{"n_layer": 9, "d_model": 768, "n_head": 6, "n_kv_head": 6, "head_dim": 128, "d_mlp": 2688, "vocab_size": 16384, "activation": "tanh_gelu", "norm": "layernorm", "norm_place": "pre", "norm_eps": 1e-06, "positions": "rope", "rope_base": 100000.0, "rope_fraction": 1.0, "qk_norm": false, "attn_scale": 0.0884, "bias": "all", "tie_embeddings": true, "parallel_block": false, "init": "normal", "init_std_qkv": 0.021, "init_std_o": 0.021, "init_std_up": 0.021, "init_std_down": 0.021, "optimizer": "adamw", "lr": 0.000504, "lr_mult_up": 0.965, "beta1": 0.9, "beta2": 0.99, "lr_head": 0.00502, "warmup_steps": 335, "schedule": "wsd", "decay_fraction": 0.916, "decay_shape": "sqrt", "final_lr_fraction": 0.0, "batch_tokens": 65536, "seq_len": 512, "doc_mask": true, "z_loss": 1e-05, "train_tokens": 965800000, "steps": 14737, "dataset": "wikipedia_en"}
MLP neurons of a small language model. Each row is named by its layer, matrix (up: input weights; down: output weights) and neuron, and shows model dimensions 240-367. Each number is 50 + 15 x the weight over its row's rms, rounded and kept within 0 to 99.
After each neuron's rows, "fires after" lists the tokens most often just before its 100 highest values on Wikipedia text that the model never trained on.

L5.up1274:36 55 59 59 53 56 80 44 46 38 37 50 51 50 50 56 69 26 30 61 79 55 43 57 59 35 46 34 24 56 53 48 40 40 46 33 46 69 64 54 53 64 71 54 62 66 56 21 43 38 56 55 55 72 58 16 22 54 38 39 51 58 29 56 41 51 38 49 56 57 81 35 18 52 42 55 72 80 46 63 43 23 42 74 41 43 40 52 68 43 40 70 71 55 55 40 32 49 41 61 59 62 56 39 25 56 40 56 52 81 47 39 03 57 50 59 42 47 36 59 61 62 73 36 57 22 53 44
L5.down1274:60 69 35 34 55 47 65 50 41 52 61 49 33 53 62 35 26 57 25 58 60 32 41 67 46 64 52 41 42 33 49 62 38 42 63 53 51 41 79 53 63 66 80 40 80 28 39 40 66 67 69 67 61 37 57 81 62 47 61 48 58 41 69 64 60 27 52 53 56 28 43 28 50 62 62 67 51 44 55 58 58 54 59 21 66 15 34 53 69 39 53 73 57 59 39 61 24 67 52 58 15 16 62 68 34 54 36 62 68 60 55 35 68 35 40 46 52 66 67 67 46 61 45 53 49 43 24 70
fires after: " ", "1", "2", "4", " N"

L5.up2056:49 55 57 40 57 73 49 36 44 43 54 43 60 44 34 57 55 45 58 35 46 54 36 50 42 62 25 43 83 72 53 57 53 18 85 37 58 42 57 49 34 49 64 35 38 44 57 50 67 36 58 60 50 48 43 49 58 58 69 52 45 50 52 35 52 38 60 70 35 60 54 22 51 61 77 38 51 55 36 63 58 49 50 47 64 60 37 36 67 60 51 56 53 39 72 24 72 51 73 53 48 41 70 38 68 48 56 40 52 60 24 62 26 41 51 57 46 63 63 70 18 48 55 44 63 49 56 45
L5.down2056:43 58 57 24 23 78 53 61 85 54 34 58 45 61 90 44 76 73 50 67 36 39 33 56 23 40 33 39 59 43 41 37 43 74 56 55 23 62 44 59 46 35 40 52 47 44 70 54 50 15 64 44 55 44 50 65 54 46 49 45 31 63 36 44 51 50 65 45 46 72 60 57 48 83 40 40 94 57 51 34 56 50 37 77 72 32 55 30 42 52 15 66 26 57 42 37 44 59 59 52 66 40 48 78 49 53 69 75 40 17 41 54 58 57 50 38 53 49 46 50 36 75 34 41 34 37 35 52
fires after: " ", " |\n"

L5.up677:82 58 71 32 59 46 49 58 34 89 57 48 63 59 66 41 32 61 53 47 32 39 66 43 63 25 65 65 77 71 64 31 54 29 58 41 58 80 43 71 35 65 54 64 44 55 31 61 65 49 55 67 45 57 39 58 36 35 62 64 56 62 40 34 53 50 43 34 37 35 58 57 34 43 47 30 29 47 29 71 21 41 29 55 32 58 79 54 25 38 27 42 65 28 51 40 22 43 58 55 58 65 58 34 61 44 61 45 78 56 22 33 50 60 70 53 56 63 43 64 54 37 90 49 47 56 55 45
L5.down677:22 69 53 40 76 66 53 54 45 45 66 28 56 46 56 53 54 66 21 29 57 73 66 61 62 24 25 55 28 42 47 40 63 40 70 49 42 23 39 60 58 43 27 74 28 46 42 82 63 51 49 74 31 47 59 45 53 38 70 60 47 29 45 60 27 35 28 42 30 46 47 37 69 61 72 67 31 51 45 34 47 68 55 72 45 58 55 35 60 30 17 75 55 45 28 45 41 42 31 75 45 56 61 59 27 25 47 48 52 47 84 31 61 61 74 29 43 50 79 76 36 45 66 60 56 68 75 96
fires after: " ", "4", "1", " f", "|", "3"

L5.up2356:41 51 56 63 52 64 44 26 60 47 54 42 50 57 40 44 65 55 28 37 57 38 53 45 77 49 50 47 67 72 57 60 71 48 66 65 65 58 71 55 56 47 56 49 74 82 61 68 54 39 47 59 34 27 74 33 56 45 70 56 20 67 28 70 37 23 30 60 48 63 55 62 51 49 37 33 53 73 25 42 23 28 31 60 31 75 30 42 44 26 48 44 23 92 53 56 43 57 62 35 50 60 35 53 61 41 40 43 49 39 44 58 37 87 73 63 37 33 35 60 39 58 37 39 47 47 33 53
L5.down2356:59 78 50 58 44 68 40 57 65 19 37 21 41 53 36 61 64 19 45 33 46 67 31 41 51 42 34 53 38 31 62 57 56 53 62 41 40 67 35 44 41 57 50 26 59 24 53 43 39 23 74 18 54 32 37 56 56 30 45 56 34 62 40 35 47 66 49 38 37 49 55 39 39 49 66 35 53 40 59 58 42 58 43 32 31 39 48 32 41 29 52 35 84 72 54 75 63 44 41 91 45 58 53 40 37 67 60 53 32 39 77 68 53 46 43 64 33 57 46 71 51 44 38 44 49 45 49 42
fires after: " ", "–", " (", "3"

L5.up1562:70 25 24 23 50 59 43 49 39 54 43 37 39 51 23 38 62 57 44 27 28 42 47 65 54 39 61 76 70 66 66 85 54 31 47 63 53 53 73 59 49 67 39 22 32 41 63 49 45 54 44 33 52 61 24 45 62 49 30 52 40 40 54 53 41 60 41 21 79 56 63 61 52 49 60 72 59 50 67 79 41 23 52 67 48 53 49 59 46 33 72 46 54 60 81 75 86 35 52 49 22 57 54 46 51 64 56 34 70 51 30 47 54 41 37 60 72 33 69 49 66 67 25 50 68 50 36 52
L5.down1562:60 32 27 29 61 50 69 53 38 58 74 51 67 47 46 50 51 53 32 63 44 34 63 48 28 37 68 76 67 40 57 44 54 49 15 41 60 37 47 46 49 47 86 75 47 27 19 70 25 44 58 29 67 87 50 33 61 60 27 87 68 46 28 34 45 37 52 34 66 66 57 47 22 52 38 53 69 65 43 27 75 14 39 32 31 59 46 61 54 54 32 58 50 33 67 60 56 32 53 40 57 61 57 27 44 59 36 23 66 32 31 55 70 54 43 43 54 42 52 35 72 65 49 41 62 68 39 40
fires after: "1", "|", "0", "9", "–", " |"

L5.up566:54 34 56 58 40 47 49 44 47 67 43 48 70 47 52 33 46 34 54 47 48 46 29 32 54 71 55 67 42 49 65 55 62 51 44 70 56 71 40 45 55 59 58 59 39 51 57 39 13 45 66 44 31 46 78 51 50 44 64 48 49 46 55 30 53 47 38 32 24 68 64 62 42 63 41 31 48 74 52 45 67 17 47 56 23 65 42 56 63 50 53 39 46 52 40 32 49 44 47 66 42 63 69 73 32 83 63 30 07 73 16 75 53 65 70 72 60 62 56 57 65 66 76 25 43 39 45 55
L5.down566:70 45 49 59 16 58 37 21 40 48 43 52 48 54 62 25 28 52 29 37 39 33 33 37 35 44 41 33 38 68 42 41 40 48 55 47 43 51 48 44 54 48 46 70 31 47 78 66 26 40 46 52 45 55 27 53 46 56 47 54 57 65 58 34 72 37 62 68 44 53 67 36 74 54 52 46 47 56 52 30 64 52 51 27 44 39 20 52 44 71 64 75 47 54 51 40 37 56 49 13 43 70 76 70 79 53 40 64 64 29 37 60 46 49 49 44 49 44 57 34 48 87 42 29 63 52 37 74
fires after: ",", "0", "1", "8", "2", "4"

L5.up224:61 42 60 50 54 45 86 51 37 41 52 51 58 77 50 42 36 50 37 89 61 47 54 43 55 65 50 53 62 69 66 28 48 51 39 55 42 58 51 73 34 49 47 49 35 63 42 27 77 62 51 56 43 52 46 63 51 27 17 44 41 60 30 38 57 45 61 43 43 40 38 53 46 32 85 41 46 78 17 55 25 12 24 71 50 44 12 45 40 55 43 49 43 76 55 89 46 62 23 59 36 40 67 20 70 67 58 30 60 49 42 54 21 55 42 54 68 44 72 70 19 47 22 71 60 47 51 34
L5.down224:53 39 36 56 57 49 40 47 43 49 33 71 47 83 45 11 46 62 57 73 51 64 67 29 65 60 54 33 33 63 65 21 72 47 31 55 47 56 60 58 47 38 37 45 52 67 57 70 67 21 77 34 43 55 56 30 53 14 45 43 50 82 59 52 42 69 44 46 48 52 65 75 46 58 31 45 46 60 46 52 51 33 50 24 72 49 75 43 59 58 29 58 42 75 57 28 62 55 60 33 65 70 55 45 43 21 50 13 27 53 73 52 59 34 25 64 54 74 50 44 29 56 76 48 41 59 67 22
fires after: " ", "1", ".", "_{", " $"

L5.up1453:58 25 64 40 51 72 60 53 46 44 48 27 73 62 27 58 73 72 60 65 29 61 14 46 26 70 50 50 61 58 48 48 81 31 76 44 41 70 45 67 66 69 53 47 41 61 48 40 86 47 46 73 36 35 43 63 56 39 71 51 44 69 56 46 35 48 22 55 62 68 72 54 30 40 82 61 38 53 33 52 26 59 60 49 57 38 38 53 44 23 43 68 26 69 48 51 51 60 59 53 31 58 31 16 71 40 63 62 24 57 30 66 37 34 76 39 25 33 59 56 68 41 38 52 62 63 19 35
L5.down1453:44 90 78 28 56 29 59 33 78 62 74 77 20 20 64 54 44 65 68 53 54 49 57 53 70 45 57 43 55 56 61 50 63 48 47 56 56 40 54 62 37 22 42 61 15 61 40 26 49 64 41 37 61 72 46 32 52 77 56 59 50 30 52 40 48 77 42 42 51 44 39 40 45 67 35 63 53 63 66 46 53 43 36 52 55 50 66 35 68 21 26 69 60 56 45 47 83 53 78 73 54 37 40 50 37 40 47 52 36 42 63 54 31 94 38 52 48 58 27 27 66 47 60 42 49 36 51 47
fires after: " ", " (", "–"

L5.up2068:43 44 45 66 53 38 68 55 19 31 51 34 59 54 35 79 63 41 13 62 47 51 48 63 80 64 47 88 39 79 42 55 66 55 58 37 58 59 43 39 68 49 49 61 39 49 43 39 37 65 93 61 08 27 65 29 69 63 55 50 44 54 46 25 55 45 74 99 45 31 25 46 46 65 41 61 55 26 50 49 43 37 49 60 41 59 56 47 70 17 42 48 51 43 40 41 82 50 79 71 52 47 65 48 57 30 53 56 16 35 63 59 56 73 76 55 45 56 44 71 41 22 50 85 25 63 33 22
L5.down2068:41 24 71 46 63 52 42 33 47 32 20 44 52 55 51 65 43 68 55 42 51 40 67 51 47 55 51 46 59 67 66 68 54 30 61 44 45 57 92 42 41 57 45 55 37 37 27 54 79 39 58 31 57 50 38 51 45 52 34 45 59 40 49 41 67 52 43 52 50 67 61 51 60 23 33 46 58 35 68 53 50 63 62 50 77 39 53 52 48 65 60 40 47 47 29 53 22 31 75 49 46 63 51 38 64 55 50 53 68 49 61 40 08 59 59 60 51 54 58 48 65 47 71 49 31 17 48 51
fires after: " ", "–", " ("

L5.up2164:48 42 28 73 41 58 61 52 09 18 13 67 70 80 62 51 51 56 45 46 45 66 43 54 32 59 38 57 45 49 65 41 84 49 81 42 49 87 67 45 57 66 56 58 41 71 49 54 50 44 61 27 38 56 52 44 53 64 37 63 69 53 38 46 53 25 50 48 68 49 63 61 45 56 48 57 71 60 43 59 57 64 46 48 31 39 45 42 75 58 37 34 30 78 56 56 41 37 46 38 60 22 35 59 73 61 59 48 25 49 37 31 39 48 22 60 52 52 38 66 61 61 68 48 44 47 50 51
L5.down2164:44 47 66 68 54 73 52 48 61 61 52 35 46 07 55 58 46 47 43 44 72 33 61 59 64 54 60 67 78 78 22 65 39 20 52 53 40 48 45 51 71 46 57 64 73 51 56 68 55 76 45 73 58 41 62 47 22 43 55 37 55 36 62 57 40 63 34 58 57 34 57 54 35 39 54 71 56 38 68 43 82 61 74 42 34 44 40 66 38 32 36 57 37 49 76 44 41 53 53 34 16 70 33 72 72 70 11 49 44 49 65 69 47 57 13 36 66 65 71 56 39 30 28 47 42 33 58 74
fires after: "1", "0", "2", "8", "7", "9"

L5.up1818:56 45 64 36 76 64 34 43 45 63 48 32 60 52 66 93 64 46 58 75 49 41 42 56 52 26 69 30 36 28 47 58 59 61 58 59 55 60 62 28 47 46 63 48 30 32 74 32 51 22 61 53 53 26 35 65 67 71 30 53 42 38 33 50 57 48 26 58 18 25 57 54 44 77 88 18 40 35 45 68 64 44 62 83 60 42 48 25 76 49 71 56 56 47 73 63 57 25 55 69 64 75 48 34 44 58 32 11 82 43 21 61 21 36 37 43 51 34 59 56 64 74 36 39 30 25 28 41
L5.down1818:57 37 33 51 55 28 55 38 43 52 33 68 63 40 51 49 27 33 66 44 39 61 60 55 73 72 56 48 57 31 41 77 41 51 52 38 19 54 42 63 78 66 41 78 46 52 37 72 54 57 60 31 33 63 56 42 45 33 71 53 64 59 44 55 41 72 86 44 31 53 49 50 66 48 30 70 51 69 60 58 61 44 68 55 72 67 56 43 66 50 51 62 77 52 86 61 44 73 59 63 47 50 32 48 54 25 41 35 54 63 44 41 58 40 55 33 70 47 42 42 43 30 94 16 48 38 69 70
fires after: " ", " ("

L5.up1264:41 77 49 27 77 43 48 55 39 27 79 57 18 74 42 80 53 51 65 76 35 50 48 57 47 43 46 59 60 70 63 51 59 56 33 38 57 55 32 75 63 66 93 61 33 43 26 34 47 53 45 47 52 53 58 48 75 51 11 36 57 56 44 61 23 60 46 63 71 28 56 69 58 66 80 75 12 52 61 87 29 30 65 69 32 31 54 73 66 24 25 79 45 67 53 55 58 67 55 98 69 41 57 29 38 61 60 34 37 72 27 43 40 43 43 65 48 50 39 75 64 60 57 40 47 37 65 48
L5.down1264:51 35 41 65 62 52 63 37 49 40 65 34 33 29 43 27 48 75 46 64 59 26 44 48 64 52 73 29 35 48 52 25 38 69 44 55 51 34 46 35 36 37 46 50 45 43 68 40 69 51 44 46 46 60 52 61 42 32 35 47 56 57 53 58 24 61 65 40 38 36 30 52 52 58 46 38 46 50 51 63 49 55 54 50 55 47 31 38 51 43 51 58 23 50 67 55 41 40 42 56 72 14 25 29 43 58 31 38 61 27 78 50 59 85 58 74 51 63 71 54 52 67 30 51 42 54 51 30
fires after: " ", "9", "|", "2", "1", "0"

L5.up2160:29 77 58 28 72 72 41 37 30 15 51 52 50 40 53 58 49 37 45 47 52 24 30 56 78 41 54 59 60 50 68 59 43 34 28 47 56 42 57 40 53 67 50 63 52 58 58 45 44 58 88 44 41 39 46 32 64 73 37 54 41 46 56 39 38 49 15 78 45 33 82 43 62 66 64 60 56 51 31 64 31 57 28 94 60 47 35 63 67 52 72 42 48 42 63 33 46 51 31 61 43 60 60 41 51 25 48 53 59 49 39 69 35 60 57 58 43 50 32 44 60 44 40 76 53 27 15 51
L5.down2160:70 33 61 44 30 50 27 42 32 50 51 54 64 55 74 42 08 52 45 56 66 46 52 46 62 40 56 20 55 52 29 35 70 55 49 25 60 43 30 31 31 52 39 49 57 41 24 59 36 70 79 47 43 51 13 25 60 44 51 49 45 35 41 50 53 52 58 38 69 55 55 34 37 53 36 32 51 54 69 52 40 76 54 40 29 65 42 64 29 29 50 80 54 80 50 54 54 60 33 79 38 28 40 59 38 60 48 55 47 38 34 36 63 21 61 41 22 74 61 50 39 46 71 53 78 57 60 38
fires after: "1", " ", "9", " |", "–"

L5.up2070:48 30 56 45 34 78 51 50 54 62 62 40 69 23 61 54 47 33 38 56 72 51 34 68 41 58 49 64 50 48 52 82 65 48 39 38 64 51 63 45 91 53 38 56 63 65 37 42 30 52 58 61 53 34 75 48 49 67 46 66 53 38 65 44 54 56 62 56 75 59 50 48 16 34 50 58 54 51 38 58 51 36 42 43 39 53 47 42 53 50 15 16 25 67 52 46 50 55 46 75 49 45 26 52 36 26 60 56 43 52 10 37 56 85 37 59 64 54 33 49 47 74 50 71 66 82 38 35
L5.down2070:79 66 55 67 55 66 76 26 54 53 66 74 51 32 51 75 56 61 55 36 61 52 64 28 40 04 57 43 45 58 61 64 50 61 57 56 45 56 51 32 67 73 52 33 24 44 68 39 65 43 85 34 54 48 38 64 25 65 66 33 25 53 24 48 28 47 55 69 44 50 36 48 54 66 58 51 53 68 66 44 45 48 33 52 62 32 58 51 38 54 59 46 60 30 30 48 48 39 31 38 68 69 45 48 59 66 31 18 45 63 56 75 09 45 62 53 47 35 31 57 73 37 37 53 34 42 27 72
fires after: "1", "-b", "–"

L5.up980:48 34 36 66 57 77 79 69 42 27 37 46 81 55 58 57 27 43 51 20 71 58 56 41 29 23 59 51 66 54 59 58 35 42 48 64 54 49 55 54 45 69 33 70 28 44 56 66 48 67 64 54 33 83 37 43 33 63 06 39 54 53 50 55 70 57 58 53 69 42 43 83 64 59 65 53 34 45 64 65 52 52 41 79 60 44 57 68 77 34 45 31 50 66 58 45 53 44 57 70 28 64 59 30 22 34 48 59 65 60 25 36 50 69 64 50 57 34 34 36 51 73 59 53 50 34 53 70
L5.down980:32 80 36 54 68 21 37 29 61 38 57 36 08 36 46 70 32 29 33 56 37 46 33 40 29 44 60 46 30 51 69 57 46 49 18 34 39 64 30 44 73 51 36 56 28 36 46 45 58 58 48 42 50 63 51 42 49 62 65 68 35 56 51 55 55 57 38 38 35 23 48 46 35 60 60 33 41 54 69 44 47 77 17 21 67 45 66 58 42 80 51 60 70 52 60 62 59 59 54 10 58 77 55 57 37 60 54 48 49 54 67 25 42 56 47 59 39 30 32 59 35 36 43 69 67 31 40 50
fires after: "–", "0", "9", " and"

L5.up1467:34 35 44 53 63 44 50 53 37 32 45 67 64 59 33 76 77 39 40 43 38 52 37 56 66 57 36 71 58 52 71 49 57 61 50 52 60 53 68 81 72 59 50 40 49 47 38 10 62 51 67 43 45 41 52 44 60 55 37 54 65 54 59 32 52 34 51 66 44 66 57 46 64 40 73 78 60 47 49 78 31 54 39 62 70 43 53 72 44 38 26 38 23 59 53 66 61 64 40 60 68 48 44 75 41 44 60 58 44 58 15 74 55 57 53 55 49 27 26 62 54 67 63 44 66 76 40 20
L5.down1467:43 37 46 68 64 45 50 56 64 68 60 55 46 48 62 63 45 22 31 81 86 78 77 43 34 55 54 35 20 74 43 25 55 37 30 56 37 40 39 60 41 50 22 58 49 28 60 56 26 67 49 63 45 63 53 57 71 55 51 51 64 47 40 54 41 77 19 77 73 76 50 62 63 46 36 45 47 67 58 54 53 49 70 50 47 70 55 47 50 44 45 50 68 39 39 54 54 50 38 34 75 53 47 53 41 49 40 38 59 53 46 53 50 56 82 50 64 51 58 63 45 63 67 58 51 70 77 43
fires after: " ", "1", "2"

L5.up1462:74 28 44 33 22 60 73 61 46 61 43 35 48 41 44 65 61 33 34 61 62 75 58 36 67 99 43 82 43 66 59 37 74 32 42 63 73 60 55 55 68 55 46 18 60 31 46 48 57 58 78 53 48 48 90 26 53 41 42 64 35 77 61 70 42 49 50 38 69 56 65 27 45 39 69 64 71 45 45 47 47 46 57 57 42 23 39 42 17 66 31 43 57 62 65 44 49 41 51 56 20 34 47 34 18 55 39 61 81 40 49 75 43 24 67 49 53 55 57 48 64 54 36 33 57 47 44 25
L5.down1462:50 56 41 64 62 68 36 33 76 35 57 51 19 71 50 59 63 30 42 35 30 40 45 57 51 49 80 41 68 62 50 13 62 45 58 35 58 55 74 37 76 47 45 41 59 33 67 51 52 47 63 78 58 52 54 60 61 59 50 35 54 54 54 40 13 46 27 67 54 70 28 75 47 45 64 48 69 21 74 51 78 44 72 54 63 44 53 35 62 59 45 29 76 44 26 74 47 48 36 45 49 65 53 27 72 39 46 71 45 34 74 63 44 50 34 32 46 72 36 70 73 41 69 11 49 65 37 50
fires after: "2", "1", " a", "-", " Gr", " Apps"

L5.up464:56 51 75 61 30 53 53 89 46 38 52 37 99 39 62 66 48 67 34 26 37 58 37 42 50 40 56 52 39 68 66 41 51 48 39 32 32 52 78 52 53 56 36 68 51 41 33 67 53 70 57 53 42 68 27 55 37 28 60 34 36 33 14 40 32 59 51 60 58 57 54 60 55 52 56 34 45 70 68 45 64 74 31 50 49 69 47 48 32 58 63 54 46 66 51 52 59 45 68 32 63 45 54 53 59 29 50 32 44 56 61 49 50 27 70 62 44 52 61 38 46 75 69 38 57 54 70 31
L5.down464:62 57 64 19 60 61 41 62 48 75 72 34 63 61 51 05 31 50 20 64 64 53 48 34 50 28 48 51 59 50 50 48 62 53 36 76 46 46 46 57 45 51 48 56 68 40 59 52 34 36 23 30 36 29 56 45 53 46 38 37 68 29 75 59 52 29 48 33 55 42 57 54 46 44 63 47 83 85 44 48 61 41 43 46 51 13 31 80 26 52 48 66 56 81 60 54 56 59 54 51 55 72 37 70 38 64 34 41 51 63 65 63 40 17 33 58 29 59 56 46 49 60 32 37 40 45 52 48
fires after: ",", ":", "0", ".", "6", "8"

L5.up178:71 49 73 71 36 68 22 63 56 22 49 57 50 12 67 49 70 47 42 09 42 75 24 56 47 68 50 36 52 47 62 59 32 33 40 54 36 52 69 64 41 65 54 70 39 41 40 52 81 64 77 40 54 21 49 37 42 31 45 72 48 77 39 41 38 55 40 29 68 39 53 54 24 66 52 50 59 31 52 58 24 51 13 62 47 51 64 61 74 56 45 42 54 56 79 57 34 46 59 52 55 39 37 71 30 54 58 70 38 47 57 19 55 41 61 45 50 28 38 49 53 49 58 33 52 67 53 48
L5.down178:22 71 58 39 32 65 56 63 28 78 32 44 47 48 54 27 22 26 41 64 68 50 91 61 20 57 43 53 28 61 54 69 75 35 31 48 44 38 52 33 67 64 67 44 61 18 63 37 28 66 50 70 51 82 75 10 14 47 41 56 56 45 71 74 40 21 60 54 54 54 50 52 79 58 49 69 45 99 42 50 36 47 44 29 24 38 49 44 55 45 86 61 27 62 34 47 42 57 32 46 36 57 39 54 41 42 52 33 58 62 54 74 70 38 16 59 46 73 55 55 68 43 42 70 31 38 45 26
fires after: "2", "1", "7", "0", "9", "6"

L5.up752:58 24 50 51 59 63 68 43 65 53 64 48 61 56 50 76 43 59 51 32 32 42 39 43 42 43 64 44 44 63 33 76 43 36 25 73 46 69 30 66 19 52 47 46 34 24 47 60 71 33 78 38 47 52 40 32 29 64 59 54 46 41 55 45 26 68 48 51 48 80 68 59 52 64 57 51 41 74 68 38 33 33 54 50 41 42 82 57 40 76 50 27 34 52 63 65 55 45 50 59 28 41 31 21 24 36 58 34 58 61 39 45 37 62 70 71 47 20 54 46 53 67 40 69 37 68 43 37
L5.down752:58 39 33 32 74 56 66 66 40 54 52 15 39 19 29 70 47 47 59 65 56 47 60 28 72 65 40 25 50 58 63 31 38 47 50 39 44 70 51 64 68 41 35 74 53 23 69 60 70 33 74 67 48 49 66 23 55 25 66 73 39 41 60 34 35 37 41 50 55 57 52 35 50 86 25 27 49 61 41 64 51 45 43 51 50 30 60 79 25 44 31 54 55 45 48 27 54 56 60 63 61 44 48 17 53 34 69 86 51 31 60 43 61 76 66 61 26 46 60 65 48 35 51 76 42 56 40 40
fires after: "9", "1", " ", "0", "."

L5.up1945:61 32 45 73 56 70 52 63 21 67 42 54 49 43 44 36 32 44 46 56 10 72 50 27 67 53 60 59 56 59 41 73 32 36 43 30 70 38 63 55 53 69 35 75 51 61 46 52 46 34 48 64 68 51 31 34 28 51 52 99 56 38 29 48 50 44 65 17 52 42 78 60 38 70 22 46 53 20 34 62 39 32 49 78 63 44 67 50 29 39 51 67 41 80 53 47 63 68 46 63 26 60 47 51 54 25 50 52 56 64 61 43 35 29 52 33 45 33 42 16 46 72 65 82 58 32 74 59
L5.down1945:41 66 40 74 23 55 70 60 32 41 51 52 69 46 40 45 35 57 54 23 42 26 57 68 56 51 42 30 43 50 41 20 37 21 50 68 19 57 49 37 68 63 59 48 45 39 54 35 53 67 73 28 68 37 14 52 52 58 31 61 36 33 57 50 59 56 38 66 51 58 78 36 47 63 40 70 55 50 55 51 47 69 56 43 58 34 69 61 58 33 58 45 56 60 31 64 31 30 61 47 31 25 83 53 44 82 56 54 49 48 51 24 23 86 62 80 34 50 81 86 38 38 66 32 43 45 47 50
fires after: "9", "0", "1", "8", "7", "4"

L5.up1083:46 47 46 32 55 47 71 14 47 26 35 28 48 61 42 73 12 67 78 38 29 39 60 53 70 55 27 49 63 64 50 50 71 25 55 32 72 71 42 59 33 24 41 60 53 60 76 53 99 35 47 45 53 69 73 56 65 44 57 46 34 67 59 36 29 56 59 58 10 79 39 32 64 69 49 60 37 55 45 53 27 63 24 50 35 56 65 34 46 63 50 68 54 60 37 62 37 45 47 68 53 69 40 75 60 25 59 76 52 42 43 56 52 71 68 55 52 65 60 47 46 49 18 35 56 61 46 32
L5.down1083:65 40 21 50 20 48 53 59 65 22 61 61 67 42 79 49 44 60 50 89 68 50 63 36 43 66 47 52 61 32 30 36 53 43 42 61 76 38 69 38 47 67 49 54 25 50 37 23 18 59 43 63 41 35 59 31 33 48 70 72 51 62 64 53 61 58 46 27 27 51 55 47 49 52 33 67 54 36 45 75 66 51 58 51 38 49 72 22 42 57 47 35 56 50 24 35 70 30 75 55 73 37 60 45 27 63 50 68 30 33 45 48 61 73 69 51 62 63 39 54 59 71 51 41 70 51 49 51
fires after: " ", " (", "0"

L5.up271:48 42 53 54 50 47 38 56 65 60 52 00 76 12 15 61 66 28 52 49 60 45 53 62 69 51 48 49 35 67 42 54 49 47 50 42 51 59 66 75 45 75 58 48 31 31 40 42 46 71 66 73 51 76 47 25 43 64 78 36 48 57 54 46 57 37 53 54 65 56 53 51 54 78 39 92 40 65 33 57 23 37 41 60 60 51 49 55 68 38 49 60 68 62 59 38 54 20 60 44 64 43 45 42 52 56 43 31 77 62 24 60 38 56 73 52 33 55 64 42 44 54 49 68 76 44 44 83
L5.down271:31 40 50 48 60 61 44 60 36 56 56 58 45 67 37 73 27 48 53 60 48 53 23 42 63 30 42 48 49 63 84 42 52 50 68 39 42 48 60 48 67 38 47 54 45 48 46 62 66 43 48 23 53 53 51 74 65 67 31 56 33 62 26 80 71 20 43 37 23 40 27 65 53 67 52 72 53 46 63 70 39 32 69 53 48 60 22 69 57 41 59 62 66 54 46 37 55 59 36 53 52 51 49 45 37 29 34 51 40 42 50 17 76 50 64 79 50 35 67 62 66 54 42 52 47 44 35 58
fires after: " ", "9", "0", "–", "|", "2"

L5.up1777:36 45 44 43 30 52 54 57 37 52 70 79 51 70 35 44 38 54 53 52 45 46 41 46 65 48 46 39 63 58 64 77 57 29 40 40 69 56 63 60 46 40 39 13 63 40 38 34 60 50 29 59 36 49 89 12 49 46 28 67 52 52 67 57 65 49 54 40 57 62 26 61 46 84 42 27 40 46 47 62 29 71 28 77 58 39 53 41 39 49 53 33 41 97 38 65 39 59 66 74 56 69 30 50 55 49 26 30 50 60 34 54 49 71 12 62 55 35 84 68 34 51 13 46 72 22 62 59
L5.down1777:81 37 15 06 58 49 84 41 35 53 58 19 54 64 29 28 33 39 68 77 26 65 47 43 23 48 13 32 37 25 87 43 37 58 34 47 42 63 33 71 79 37 43 53 41 32 60 63 67 40 49 40 31 65 65 53 40 28 53 63 55 61 74 73 61 50 46 44 51 77 47 32 51 55 48 76 82 61 58 47 46 69 47 51 65 23 47 39 66 31 46 56 58 42 32 41 69 22 40 49 39 79 38 53 26 52 45 47 32 55 34 59 51 72 45 86 32 39 51 43 78 28 45 44 76 51 87 36
fires after: " ", "1"

L5.up1131:21 41 38 19 28 59 52 57 40 50 67 36 37 45 37 53 60 35 71 48 39 47 41 71 62 60 37 66 41 49 45 61 35 51 24 77 52 50 51 59 53 69 55 61 58 60 78 71 27 29 85 78 24 56 46 43 57 56 42 47 45 48 53 31 55 52 46 83 58 50 59 35 29 40 65 54 46 11 47 70 57 57 40 42 46 32 59 42 71 38 61 53 48 81 69 51 30 58 67 65 57 41 59 56 66 39 81 86 71 34 37 60 68 52 58 48 43 58 48 35 39 54 87 22 43 79 41 49
L5.down1131:48 61 73 57 49 62 59 36 56 69 34 52 47 58 52 29 41 72 56 39 58 38 50 46 45 43 58 58 36 78 71 53 36 29 47 28 48 49 63 65 47 75 48 36 48 49 58 34 60 75 50 31 78 51 63 47 66 42 59 42 62 83 54 72 51 40 39 40 71 71 36 11 42 49 65 37 68 65 55 74 30 41 55 51 60 35 64 48 52 49 24 60 75 53 74 40 50 78 16 50 52 40 67 69 10 39 29 43 52 42 42 60 36 49 56 33 38 52 66 43 65 28 63 56 63 51 52 53
fires after: "1", "–", "0", " ", "9", "|"